python train.py --num_key_value_heads=12 --qk_norm=false --bias="none" --parallel_block=true --init_std_qkv=0.0301 --optimizer="adam_atan2" --weight_decay=0.23 --lr_head=0.00557 --warmup_steps=318 --batch_tokens=131072 --doc_mask=true --z_loss=0.0001 --dataset="wikipedia_en"
MLP neurons of a small language model. Each row is named by its layer, matrix (up: input weights) and neuron, and shows model dimensions 80-175. Each number is 500 + 50 x the weight over its row's rms, rounded and kept within 0 to 999. Numbers have three digits each.
After each neuron's rows, "fires on" lists the tokens most often at its 100 highest values on Wikipedia text that the model never trained on. A number after a token or word is its count.

L7.up658:470468484416523545552484519512417497562522473503531495520519429526457474453581576537470491381508587515455567540527527540583460444593563477569462531507510407406519499459489487510400492445447506485452517588468438489418505568535533437547497472580427534520511411436512514526383449398535518641
fires on: "as " 32, "government " 5, "being " 5, "career " 4, "he " 4

L13.up894:544479440466561458483350510548453546518502519540481488534503570531604418487511577459430557634541546558536486516613414465415514494528514598510468445471497440558488521482526465490456470502504465398460520516423481555551393586505504489467571484528489515556561487480528512422498449554505432549
fires on: "for " 26, "| " 22, "of " 9, "g" 6, "when " 4, "called " 4

L2.up920:563461421492559538509526620499565507554474506528490457511500463564503504339465497532503623522535497451519501492474478499526464585599496464639508488520497410463523478494524515508431466461520482459525516547521521518520439476489450496532516446522475491546534458469479518482392498606451507550
fires on: "would " 23, "the " 17, "| " 16, "until " 13, "since " 10, "from " 5

L5.up678:490485537453477510505508441509508427524592499444547494542524560456527459423469568487466509600483519519525547627485480518550509537536505511535458558485536460529523460461484465602444438421468510545425352478567432456475545519566440528497553551503485489443522540524509588534505546494439526577
fires on: "==" 49, "\n\n" 25, ". " 6, "===" 5

L13.up474:440471464410591455432481513510419477564496564451464495521525438516499529602587512573436583499478473534480402524427508541530508487386564485490468467496539500462512441463527470442437444555470395515534501503554570544478495448508451522404508555392500515542540568479526414537427398480492577478
fires on: "| " 24, "–" 13, "00" 12, "V" 8, "-" 5, "202" 4

L8.up751:571513488407521521497385516514490521499534436505491496461459574519484519522558493476446546550593538470511553497421543378501582435503508466563539427458501414594538467370498480530513443455460474473385515449499499485546523555351501431516565535570492522398466485437397546508509566554519536530
fires on: "\n\n" 49, ". " 44, "\n" 5

L5.up472:551479394402454473491535429526548511570515467480502478526510562473411505523445475420471507528515517526464472530439461567578512548524491556560516464466534434446575486457497521468570474486453447578516531407539531436498593475485540541555542571509436529403557482453545579445549538474579605573
fires on: ". " 35, "World " 19, "." 16, "M" 13, "F" 4

L9.up61:539483447465550420435436486504513569616541509625482420525490521445480481409470466526493466475508482499486500483478529531485545487558516603597442490468500394533543484505472488534535456383499553464473532529517367489428628446421457424462524543494463542382565445477476470567479504454460543618
fires on: "-" 30, ", " 18, "/" 9, "; " 6, "'" 6, "tic " 6

L8.up906:485504536465437479509494466513546567541483533517505538573562413519534503438511545485506493459478481522503525476523455548493450495543571470599526531557491446436509472491427495550548433358624427491474441489529482543523420520413489455393501532575551514464566512479458459470451547550479506501
fires on: "| " 90

L5.up849:479497532510448526470464431509541526527535508509486373544493488473600473505548461493483566513502567504455455552440522523507434529452521449518499556500528472483489462376518465555574501318389447490540510548435435533461534530451473504485525514450433571543509477436514495512434507495422583604
fires on: "'" 85, "\"" 15

L8.up209:495518465481527534372554502511516504446488521525546519459512510497613476527498468520427525464584577412438467474515480434481479520494503466555584480475493508488498443483468517476509427507459458395556465485471529404492490430470484424490626486520557523499497437519501492496538459480527473557
fires on: "the " 39, "five " 4, "their " 4, "two " 4, "his " 4

L13.up367:525479548442512549518475503478600546485580491484463568480543456485593452568469504523473451459505487399447534484580542423588484511584497547402565560565510445447541471437436540553444538467517501541491485498486493502500575567465589523588613515616402513430476539522531475468420440502545530512
fires on: "m" 15, "e" 12, "l" 12, "n" 8, "re" 8, "de" 7

L9.up67:575443468493399439549421500542480474567467514570509465564580527405560584541438534539497527547524528530547476489482599477584529551470445509543515476473487478594493427535415476483529459449499473441427498488483449433532484545406503542516542559538524397456508539467553579517518561483440512572
fires on: "and " 49, ", " 20, "), " 8, ". " 8, "s" 5

L5.up1135:576461498505585457495445531513497507547469540469513440494491531520574464459451471480450585523533562538479511505528387497541500518534501511587531395541541390529477470498466433525418495520507430499466501410580568482562501507497470533494570403524525478579480547514508539455512423508429467570
fires on: "| " 23, "t" 16, "the " 12

L9.up259:511519509495411558498465492529436497546558539468573467513465473519544507560480541535420453552563549557499544498566500423557362476513478600595444454585568473468479493429495465529432484522586464500513473455470523551386596542503539454498557533548390652462530564484491502560459440537497561460
fires on: ", " 39, "H" 7, "G" 6, "is " 5, "\n\n" 4, "While " 4

L8.up1081:441467544434451519504524515535563523538526453524484513518502464434529475603522526481485443461488459406467416482420539493533488526479517496482499382543528435441464440495572494508438454540478404502528518465521487441471492531465498511456479569582451455484559494530467514568529550486503567505
fires on: "between " 21, "out " 18, "about " 7, "up " 7, "of " 6

L9.up283:559470503611466495479576537520475512471535605440578549496522441535587528520507511483515509434624503422460391471474482500468495586453549529505533502445525526441489436499403474521562444476438447519514467445461447401461401476473507501531560508469510530512515539585526542524456560411479546488
fires on: "| " 34, "–" 12, "(" 9, ", " 9, "-" 6, "and " 6

L8.up156:524512411443567410499528556513484565511505432555518468488481427494529575488484495507468469402558525478477508479468470479423568517444503554530528510426502429495577500564477475556492476508523481545519434576619465450601575440502399470526553565536473567469562462474596521464554412541355518506
fires on: "\n" 56, "\n\n" 27, ". " 6, "La " 4

L12.up254:571568462454561409499490430518472459547522496489561483525482489494504558531387550514470491496529468494469549459512471524441472521495493464489452554459567452464535466541471486484519449531435528506564385528536515523511560537543446460497521488553447604446480537508517535474513503553494622461
fires on: "ak" 19, "at" 19, "ac" 10, "ik" 9, "ish" 7, "ach" 6

L8.up762:504480601590411499484460391519550550478507415546446434466441475452468409419566564432424522478514472570561424565531463566542459515419563524513456557541527530509491494421508471495474485377486463493545500577485527538543419599493526466559589525519406458548497451482603564570484500547456519436
fires on: "ed " 20, "ing " 10, "e " 8, "min" 6, "ted " 6, "able " 5

L2.up505:462516536435478481517577402524561498610571455475441482565489481445553468484530513461443576545498564564461520596552469545528507560483562456550537547459494415492540463411466514525489519469492468549460450573529490466450526472420498472574552439490486528509524402479479600541457455484438456570
fires on: "\n\n" 46, "\"" 18, "===" 16, "==" 10

L12.up64:449394548436548502503527465514592505545526474482449559468546460456470504507534517488444538536496540477454357466451505517520501477449629469449505584533569482450635493466588464450450518443594477444497502474499520463535538563519507485449487555563436441469517477462525539472497606542424556519
fires on: "u" 25, "H" 18, "bo" 6, "ou" 4

L12.up1128:521442546506483410488478572525502449486514462490500451429505421564537463480524602476386450539544406369514524558543525478408522510452473458492429473504509502462509469520478413555522535444474505498476483491512474453549472550446466511499511443476426593376518577462466529665592537479536487546
fires on: "a " 20, "un" 10, "a" 6, "ac" 6, "as" 6, "A" 6

L9.up386:537403508536559445405451489531478517539512476545465431488491568466559515429532608575516494477487445454529544472483428397578566562506509525433380489480551501604557455421559517525453539442474413493455450521611494531444548537553467473543478526491406411516480466437516461553502498478456517633
fires on: "l" 20, "went " 18, "ing " 6, "ed " 5, "first " 4

L8.up95:566480415491499466530476352553546472501585567498485451409484437539550413488527464491502515509473635539476465509478405558525483484413522625598516538557546518505621489481459465488487515490530490459481614473566604404551427621468451505483498502485536452471495520500536465536417542611461476479
fires on: "er" 23, "ar" 14, "c" 10, "an" 6, "p" 6

L7.up63:526458454529530581509333428523445521395502498433479560501503419501565474533587583502495502575581464472566516533546462532465498415523567559571528453510552435435500499533570496536462495512552507493574500525533505496451506480556467446572532495579416594569502507443438481580463500492537556487
fires on: "(" 26, ", " 22, ") " 11, "born " 9, "is " 5

L12.up878:513401555488587478526545425515450516468523429550505355599497471552518483592535538649594479520505559509457487513487461527587490540541488579514498528468556562563506493494449490591529443491541455411499473573461532532470470522463533503563493459427535559444520509511501487532476495516524478545
fires on: "'" 59, "an" 6, "os" 5, "oph" 5, "bi" 5

L12.up1053:506494514430538472477531464550522495593597509498505455485501455460486468515506532450473504482456468490524453530492508364510527511418534478516478468453508403559541496516570450556454463511555462478447463514557441425545588470479534553399513608520487517344564459409417471536584585505564507496
fires on: "of " 15, "$" 11, "number " 9, "than " 8, "about " 7, "–" 7

L8.up862:551459492440465548535536537535398494477520558565483513527531492504533455577505418485456542522547556388474555523508525413517566512462508511479556532533557449430577452427471497618669490448467443436429426591514478464475506432499475560405532474444490535526483574492428524466596502587562563559
fires on: "l" 54, "ov" 7, "'" 6, "-" 5, "Sl" 4, "M" 4

L12.up752:471497491563461559463452468511476551455550494514510520400559511550506454511492523540471586551479499507381536527515552474439541444460540502543533516524491483513538454480483492545502507492425494434472498498485527422507503430465567562489536558581486493508472489440462543497512535555521485493
fires on: ". " 63, "S " 10, "Y" 6

L13.up318:573533427402488565476524389546494491424476556467477502480526613445425500492448501486497477425566475529461449463583497494510535510463435530468492512565518496406521369434510527456553526522446509529407494503485394569487489480431463524515535514549514444545461514465574472578483484485418449507
fires on: ", " 28, "| " 15, "and " 14, "United " 9, "New " 4

L7.up890:505467475453447545548517539522508553506549576523482402507546446465432596543423484495460527408499499486398525543576458508404460532472487576408536524444542461448571455397454485573650441424387488550512544500527379434517568461511461482482588525389489466544490544460512479493504563569604568501
fires on: "–" 59, ". " 6, ", " 5, "third " 5, "place " 5

L8.up160:477487429503562522493425434554441522380485531537468374623478546499450525533464418623468443486512455416520526575543318631513512545516476423490535572435539502552443411494562506499509459465459444438509480575438497437540522456486499507632495440502485457525487458423507622559466563510579605531
fires on: "el" 15, "c" 10, "inc" 9, "'" 7, "si" 6, "ic" 6

L12.up1078:530505507487466561494408484509450487442527557620436437591581494500462552466509511649459485485481510515452434535626556516488445500521456522401493489526498520525399513458510519485508473457535440364511482472459541481510574544501523399466491508542436502474531467496553484549507608562436547468
fires on: ", " 22, "w" 11, "H" 11, "h" 10, "p" 10

L12.up115:546521488444573445527565534573558591527501473474501441529420491547507516462386498515412580525564457506402433527540573389475624512554544507478589526447514437474532455499510437456555445499589481491570491443502395461554559515452590500405465436559453405478511606457414518492496505606512439445
fires on: "a " 19, "that " 12, "long " 8, "-" 6, "ac" 6

L8.up248:513451508519479457487441431531538526554508489455474501595535546497625490513474549587425459520621564446566474517479555452535500461486469481523464436425508518531508478568538457489414493566513475478509510457538444438498526406445488529514509508540565596509557397516497649579434532519421515500
fires on: "and " 62, "or " 24, "(" 14

L12.up45:569529511525638493512479389486527507500578405482422434444541596517572438469518474452492566475546545482450534578513510393518466427475521578573499522497565494543470487532497487517412561502543497484392555433560433452501511565437400512514476463505513448451470498435513539523455454459436456496
fires on: "c" 13, "|" 13, "b" 8, "p" 8, "pres" 5, "pos" 5

L8.up819:539487461395456555364462450565507571495540623503502519515489543515526416480520542522457440490495544467473372488485518513559527528402412561509507506517504556483493444556465512465500510547587526509435479431539443555507428556486477501459514478529488482487444472530566478565464482595424517471
fires on: ", " 41, "a" 7, "| " 5, ". " 4, "and " 4, " " 4

L9.up728:486522404436408490462496466514491632578541567426491526535508506486479543499503473543445532615567494548530546481459472569493468472511507517463515476476512439476577495473542495466495470510623576464518525494501457496462426485486425482501522436496394513524506570494528572455496515453518470550
fires on: "of " 21, "\n\n" 19, "ent " 7, "| " 6, "from " 5, "with " 4

L5.up650:503490457506462550475597522513527518453506551547522475470487481532506508478517481427487579491489582387567448520467506531466501554476518426454537612496487525500530487501516491508543468523514516508499468373581576396498504441470531527437520461470510507497579530481515540442481520507541508531
fires on: "| " 33, "th " 24, "2 " 6, "1 " 6, "second " 5, "First " 4

L7.up556:497499477490462501495527509503563586521493495586512535514497579507488480406471507599467573499510477480458482515541513515512441600499556457558450517528494526452499506450490503474522442493513359561525486557560503401479544530491511452503491542519427449521454557422423466468399431460470517488
fires on: ", " 47, "in " 10, "election" 5, "Date " 4

L5.up911:530490572461492504477390449479532493489476558423473473536418447490638505487496530528502495521504452457482513493557477599449546496475511428449449460532527337520510483539491480515448413474484463436541464514623536553525430445496447437494511431450486536471501560414489511591479484542474526560
fires on: "s " 33, "| " 31, "(" 8, "is " 6, ": " 4

L8.up904:497389506482519511502491524499463458572492502554437439475524527441543473530495430553436552509444544482511441494407562477529468593522625557489475578523544503480472442478561471404582453444508476443479513566520528507523620552458490498471460569531492455544612431541456597448510522500510600564
fires on: "| " 47, " " 25, "—; " 10, "— " 9, "; " 4

L2.up804:521478468472446434510505523466509448474533452627522438550466496522511486525382545452490516540483542542518536493535448493498376528560505512474496516465519562495523489455486505584368433511603452501495452551476425453460532490462401508541567587504462489491539526457482490527522564462478524413
fires on: "- " 69, "==" 24, "\n\n" 4

L8.up486:470522482394509469503474463559516575580539539467400454501484414563539448498484501452514487461495472517552507489481539388506450518440505446552472510444529370460654483488449461554539395434513460546523529493490428529500484592464541457506466463521458519412570519518504497475438566600580480428
fires on: "| " 39, "vers" 6, "t" 5, "well " 5, "press" 4

L8.up389:596491438523482534396523518508632501456503538570479483531550539489503532507594522558494573528543532439485500427533367548405492534475418431564476576515536442542474503533569530453449481548468479449527487498513532534516486523544439495524519446557529483501525403456564567459504540532369478556
fires on: "would " 18, "y" 17, "main " 16, "ear" 6, "the " 5

L12.up83:510455506529531603512527442505457484433457537520495543570453586479536535480444542534517631564493566475555473460632459524460487441494458470499469396446558437535509475479540468461438410552546559444504484531466585372544552476494588421542537565587489486502494405526444582507485469614569543528
fires on: "k" 35, "y" 6, "said " 6, "sp" 5, "to " 5, "me" 5

L12.up407:548417530557474453527520516574552509560532520427402561421491373421482465518428476419396579554532452482500580517504517456458532515427447495551454447422550519415493373532561488554520494521529459517479545448471513419467497433507504576458506561543437568505489595519402495501538513499445466540
fires on: "u" 29, "A" 25, "un" 7, "Di" 7, "ou" 5, "in" 5

L2.up798:476503504429466499528535440545561426557505442480517513533504549441558518470517486546447544482571459545475495546661442633563518602558525420550482489414521455494523479485484457562560539403553491522524452487568486515564510402486486489501520462493598482426507503563488529564466493482431543487
fires on: "==" 35, "\n\n" 15, "== " 8, "===" 8, ")" 7, ": " 5

L5.up242:523523465468522504475509557499491533449488507395465509499535440523440470515451560479539470430559508518438438488435513544475376608461546548497557529508521470590527502502527503493519470515421469487533504429406539355409530511517525506451528457525531467469492618495478530515434546466468500509
fires on: "\" " 29, "1 " 15, "," 6, "9 " 5, "0 " 5

L12.up1070:514467462551550533415522510513476532527612469534507492503589533528515561440515483576447509533474439498496543582490578427498521542557532537436493485511539388588473511470465494468499511487508471495448436512439503486441503591564511503390504408555449453445497500486411506574537488526460566501
fires on: "in" 14, "re" 11, "p" 8, "orn" 7, "m" 5, "em" 5

L7.up421:525479449526479523471583463528498576468503454486522406461468534470570454447551545549482515446487522497443469519440465527513462515479534534543476452455551560492458452490508506496481569442475498440585493601510556485453409452506501509488589542392473542439549528436447541493453472585443550527
fires on: "as " 22, "and " 13, "\"" 12, "at " 11, "on " 11

L9.up883:465485478459553461497500475530507477484508511551484464604568466478510430547547477528466543482453491513480507606479452526551489522571454492570533631395511503514482475526554512514437474437469489510551439590457406499505541469392496442539492439452568530468563449397476538538508543477470518538
fires on: "." 27, ")" 24, "\"" 16, "'" 14, "\n" 9, "===" 6

L8.up411:504482504389412489536499504528512440484596478537468539534611494485553496548465489459438512449520502575515471518519459460533472500566544493549549437371512424446579506442499491551434477515562437541446460534530440403463573535463475541476555448554476601513598534425482533468481622419482482495
fires on: "\n\n" 100

L7.up945:543492506460420484539512493487416460579579595448486464536524421551422524533513492648484555552535536505543390514499491535560559467480446504612448494471563448531462502438520482496508458441427534485547556522598501470516567455452440518531532501574535496534549410498484479615435550469543591561
fires on: ", " 29, "; " 26, "who " 11, "as " 7, "which " 7, "that " 6

L8.up1122:521467482449499491446515376511605524552516467566544453561525479497573514570542481546429517446614597485548533521491469443515449505426504439494505492468508496531540506481486480576564402394498493529458409553566426451547518493464519475531534477535447559568566481447480600496417422498391526513
fires on: ". " 38, "\n\n" 25, "and " 13, "but " 10, "that " 5

L7.up323:568450440446561472520475498496537562547598499518446518484479440454544557500447510578436559475628467465461534487473533440549566552479548468491527558477447497506573483403497475538516378400506527489449512543470469431534514469481346454482592589542601503508528462425438453502429428559432508587
fires on: ". " 48, "\n" 29, "\n\n" 19

L7.up274:486515565475535592548396475523534509552510479433515466447555412480537529388558480550498484443544611491406500520572453537586479531545579533486527583559521466573493506561512495534426610441430481495495448508496482509470450510517462497470470525618541523453519517510454468572396476501506453527
fires on: "first " 29, "First " 17, "sum" 6, "War " 5, "debut " 4, "Battle " 4

L12.up948:427482451433470432489463441513428519475513482525460420439544452522510430529512492516508468559512469507438519551542437492519506591541541599569397542544542492493524509589490451469501534485441441462463425546423532529510548587500544500420532556450468480456495572445564476547463492418388536498
fires on: "b" 16, "qu" 14, "ph" 9, "tw" 7, "'" 6

L5.up713:537482543476442478473557506537503582468487458426516495505446464487491548494461550437489492327502516505400465548526537582583508525448493524482547556448512561468592456441536541490556394444470403437523484436477519469527499478536470487535539461475407433540505616413517615487444436530492542580
fires on: "6 " 17, "0 " 16, "1 " 16, "(" 14, ", " 9, ":" 6

L8.up733:497478502447448518508544542486623600506517524514545435400577517543395426657527450450530566440495496453461461577558568502472459544438465470566533538497505448444417520449531519573572481493492556517595469481491484469461536481509485500471575543456497549512615541578529591480555525596562546555
fires on: "| " 30, "/ " 10, "in " 8, "with " 5, "2 " 4, "total " 4

L12.up316:515457425479525453532471491494497528470584531445598507502491440498549586529507502553506478496521494501442480471565524489551492466448544456524496550538547420556495448537479514549596560520558442428426423455508372540527541441411521503515539517606514440500467493479557586509473519485554551599
fires on: "w" 15, "g" 15, "K" 9, "int" 8, "y" 6, "G" 6

L7.up117:560431485516502433462511461531491632508541536566511554574513511447589575516490551561444476448521489419447303519406460513471530592469544524531564476450549457522575526574520451492504500522435546456499462475534453415396472520541522498597626521547504563437502555589454609479514536539512518535
fires on: "to " 23, "/" 10, "–" 8, "and " 7, "-" 6

L7.up720:492467502454574506487596440522498479591538414546499494514510534491540448484549466498496506613502577474530513493570540433540558530595610496567523459501504489479462494477472470456549493438479475468431495458544414497470536507510455455541515523575442500388547484490503492459523486483458588551
fires on: "\"" 32, ", " 23, "; " 7, ". " 7, "G" 6

L8.up676:530483487466474493578466448545603489549480435473481498551528422590503484498478529445481551500547467495519527456512458536435538526452487507475494520379517372475537501427460439484544506521537432532523565541475516414486542486411413488548470593505582590510544467438540516494475485502459510475
fires on: "-" 24, "y" 15, "| " 8, "i" 7, "ay" 6

L13.up2:474473512485520408523528451540515507507551520535511514594523545489563497481549472513411494551517483519579497493493482468473438529374447558527496454465536585539492467493570496514622413481487507441425534501459460487604586579515514535548558505468452505451547478450505446488556502587480477497
fires on: "A" 19, "H" 16, "b" 12, "f" 7, "th" 6, "or" 6

L13.up460:531518534569514603526527483557481511527544490533505468481468488472529572581439561501448475511459559458547558555517446436541476477522522522577479543454568503524460519488405497474546516500465447527482461545590493432431465564438570539570518488559427439618426552437431563713523484491517437496
fires on: "ing" 23, "ed" 14, "y" 8, "es" 8, "ef" 6, "ers" 5

L7.up876:501447526398506469542523443515492579486524368541496457546543426412507431573565510494502544523521565553446508584442497630570477513567581478535479608527525506420517477557523468580527498465464448481499491507517519575424512455512480525585503573426461445459591545465572519519465439400469561623
fires on: "'" 54, "’" 5

L8.up974:488484526383456514596546493527417492483472576542410438547545411506450520528509497623446545540561517401475440507588456569512449490567561552441420494467535509494486485456489547504529516473443611452567543493485471517529621509458549465577515527487538387566456472500588474520479548525488530578
fires on: ", " 17, "k" 14, "h" 12, ": " 11, "g" 10, "c" 6

L5.up455:516476545493456540487425451504519482492537573439503499475566457448533556541600562611503488546508588505454440564533554480435497503502520503507504532505516501450500518466478506496435439477466469442523393567508572553440573530545520437544559549486445490455514489407457485577461518592458530540
fires on: "is " 24, ") " 17, "(" 6, "was " 5, "Council " 4

L5.up1150:629477489402470558501608601508501559505502499552445452402485513552493546390535457446443567431538617384533387487580475544478518509513517507412485532482518471446467462497498496481507412445468459481484519390489504380450474498422490492473512582559362403528521499497526537454544473435530528599
fires on: "A " 27, "| " 13, " " 10, "1 " 7, "W " 6, ", " 4

L9.up257:596437478503533533480396381534604464445569491465410530520556493518508448443482537422475401488510481499531566570455489483474515569452512481465430503498545539523558442448488442442570509397502532409515473426503463523541462550516459548464552463530420522596458477472570486487568518529404542509
fires on: "ati" 13, "ag" 13, "ed " 10, "eg" 7, "ing " 7

L5.up29:429480457529500513510569516478444622522488468558510465410498488456549429424520555514457508441553493462470478523454532549478525514591545478489472555505500468539550479458505495500475530414331486487460454520513470474505500523458438443582561582485466585446533479384447515562500512535491588546
fires on: "in " 38, "at " 21, "to " 13, "on " 11, "is " 5

L7.up459:490494531508545535449526466535409600587536461471441502415479486487515466440495516452475504605546446452568500475514511393487515527531499570558459390581534454404618503526552460590550520497507492440516515467521452486507538431516507500464560497561481576482458498467465501581506605526523535505
fires on: "(" 39, ": " 15, "is " 10, "was " 9

L5.up777:513510478501450534471457497537493509488555492610518430591484507509558435530550531593469596563515471514490463481562478617557487533462474509514473544460522446549459490495501483559482520482423472519536505465414487546504484550419456498606555529546483607477538390449482529600442528477462532528
fires on: "'" 56, "\n" 27, "|" 7, "; " 6, "’" 4

L8.up227:519493580503487470551431473529486485508444558467504467545500496543511453496518425557525565500526491524530529586486395513483466525545504457573538539505533539495453471428540483475572450541436434443362427546461513497542531444527532491516569552537487593511486546403445526447533471491436615558
fires on: "'" 32, "s" 14, "==" 12, "’" 7, "el" 7, "i" 6

L12.up906:521497560566486467556464468575595505517527535535511526467464390555484519619564535520438499556523515480425520543535470487488469499420504538475426478455519566434539470469536499475467515481427511428427491419426513477536638483521557476478591521477452511575561475546490451465559492610471449547
fires on: "en" 20, "in" 15, "or" 13, "A" 7, "op" 5, "ran" 5

L12.up897:548472544443523637489503447517492523465550455447505460515478507493579530534540593476473520412491496558585502491426401588530440524469477479470503462389497546524533522420472456482462546495517550446535421604539465426385512623461625516510540517510472496539461484428406611552479439516429461548
fires on: "ed" 24, "ing" 14, "led" 5, "ing " 5, "ri" 4, "ic" 4

L7.up275:604492545518374478554454472507590483501490474507505575564577478493584592563506570488432508444588564455478450498439443467418467492493487495508556440443541515558573462524520500565529457515493439465497509467587462432443428506401513532554512518525512461540501540524559619524470511381459485463
fires on: "and " 36, ", " 36, "or " 13, "of " 6, "to " 4

L13.up201:625480480505430450473465385578526470507532526540548413596550485495481472558646425548515462422511581426496436488570506497511480496516511526531569518475521501415511471523400532492574537441469427517491509601585457461486433521445556555505494444474559535457457557398458601541484450576422494547
fires on: "'" 94, "’" 4

L8.up280:575494390473356557481440453512461508530538548585529417509542467460586458549532562566436514464539487507533411520445526573398474531476449501549452554501519503553463422489479506483528405472456466474542441516535576427431579540512500485521521464544497488553562405388521630580471584430465481624
fires on: "and " 46, "as " 13, ", " 9, "on " 8, ". " 4

L9.up71:456477483453430430450410397485480579634567513524544472586508389434592605442479543557495526530509526527524480472454420533507481543579492518529467421472528457457522507598545438437449448443510532487551485479539373520469483520434403533538489540558516477527594330482506474603413435510459639528
fires on: ", " 15, "| " 11, "===" 11, "|" 11, "/" 10, "==" 6

L12.up699:499454520486486478481549515508533531456506459502506468437492532511570528553478688551518499463551474527499471497466454411488467616472510558457480538511550549398544498450487557498426480420518481472533456524529484496499504576550480533462511552498504548496564526511471558524589592347435533562
fires on: "of " 28, "ing " 10, "ed " 8, "led " 4

L9.up124:617503428484509542563471435536493585552606484467416508515444519572547505567563453477456498544573441530509490493458402447543459522474579554514421462523516456530547472494474470473502460533594475405476538435543493389484516498469449558549588525547468518525484451396488500424460429480438499493
fires on: "ed" 22, "er" 19, "and" 6, "ay" 6, "a " 5

L12.up881:546489429432502427504446518447497523523476510379381538548468489483516561576463454495455535517545522484524506507515481541376498540519519485634461498512597537493586494543500439445523445526514443371534436453475538469562539518539519559551562526545384480510477504511436534488553567580540520480
fires on: "at" 22, "ac" 18, "et" 7, "on" 5, "June " 4

L7.up454:540451545530435542497457455507503578514516512560553524510529572523467477534548475595444504511538664445481455538586501593469526460503473508511508445441536431498493492449425502510479490600521451393491458522496487526427505481469476491559472487550476530555478573514437463499577488445582587597
fires on: "Min" 28, "min" 22, "High " 8, "isc" 6, "Pl" 5, "’" 4

L12.up493:445496461427508514417424470508485531481509504464604528507534436471535410437412479511474436459534469467459509493496546409477454553541630478457515539533542397471561558474495481435546481618560526450552482593527471554476539547507522469552494532532490579460561513419543537606462539506489474440
fires on: "| " 27, "h" 12, "\n" 11, "career" 6

L12.up366:515434461493469503518355489497383559527473522566513538487496470508573522457518635476504457559490589479548483510519519482486403568484510510513499492552517541525543390522472495458443539485516520404452469523542504430481432529495490450416578578588526492411548517488511526395595480462484487496
fires on: "| " 37, "A " 6, ") " 5, "–" 4

L7.up366:546510445437485518488535489531464557534561479457462434512580525461431522538431563527453501453534532537471479487540491559493476505486524493524527570436525466460479463447525473493583554358450564552472481364550405442529523517550538526491618441538494460467562450355548564491506589466644522496
fires on: "; " 76, "." 15, ". " 4

L5.up161:491443553469471479510560584505500497510511535617487474564522588476485465523502467575456562533475511525549505488493498487484554578549479481557520574449510488538429469502491470534496469512389509459520604475456449507490481532417483565580542492490566452560607396528469535549492572501422499505
fires on: "|" 61, "\n" 24, "| " 4, "; " 4, "\n  " 4

L9.up59:491444554489488439482480499496472536534497425558498456490522572400619419490498478565465556516429615474535493542430471387476526507529544442567446544538510555527587464460473458499573481498489442565500490502414455547480516550449455533494545500520460463455555440514495564420535558452494411524
fires on: "|" 39, " " 15, "Rep" 7, "| " 7, "ort " 5, "ore " 4

L9.up308:580454426422481430510416470504466525558609544579464452471447456436536531561555468485451575500566517512456543482525464487572613554520459493525545529435447450550534448578467450538495409395498585517411497505554463415579518485423479450539574514508508535428579508395504514532448362551424551550
fires on: "\n" 57, "\n\n" 26, ". " 17

L5.up805:478480526499454573403427453524464540447584540508512549532567438508517542582506513480445528518520434538437435530456570548555459514408664504486543446566526511478539488452521506577460491431439385504490481490479557518449522554483497434477539466503496511539523452398504537474494563539524525509
fires on: "\n\n" 45, "of " 13, ". " 8, "\"" 6

L12.up667:529484565495475483501518446590517487538501404467492479432463415533520523484558558415500551469438447477500498581530393466429434470455460539514463546555518424508445427489518543533529473472557531457499458520414531393526447482347583461530545504473496603481513474480567548484452445430483480427
fires on: "ed" 31, "| " 18, ":" 10, "s" 5, "y" 5, "st" 5

L13.up312:436520536502534520451488448559500459578450418446432441516479482440515574483415508420507430551485556414494599573467454482460529569534548537489469543494553463585573485430545475551559475558494510552498465499473381413483562521489589398449488505425505500482507501539423403579504506476425531596
fires on: "de" 17, "dis" 15, "di" 8, "li" 7, "the" 7

L5.up32:503485464518449526498585478528465588548514494579446400432480450491529489489474558563473459515540519446426580551431441478452433521546530487474459539617511506479550492480486486574503436472374472482514497599555499440454475454414479480508498588443435548417522500380467459577460499560500564557
fires on: "and " 25, "in " 19, "or " 16, "at " 9, "all " 8, "as " 7

L8.up742:454460444472495430415503534510424471537619556449478542450482492467505449573494492471427595607515499472424513498454527481398517476563512513542446458505550493468589467426486479506510463468512435537483557426477483502525503445528552462474506501617433546490537514515494574499544541434542564467
fires on: "William " 15, "V" 14, "dev" 8, "John " 8, "electr" 5, ". " 5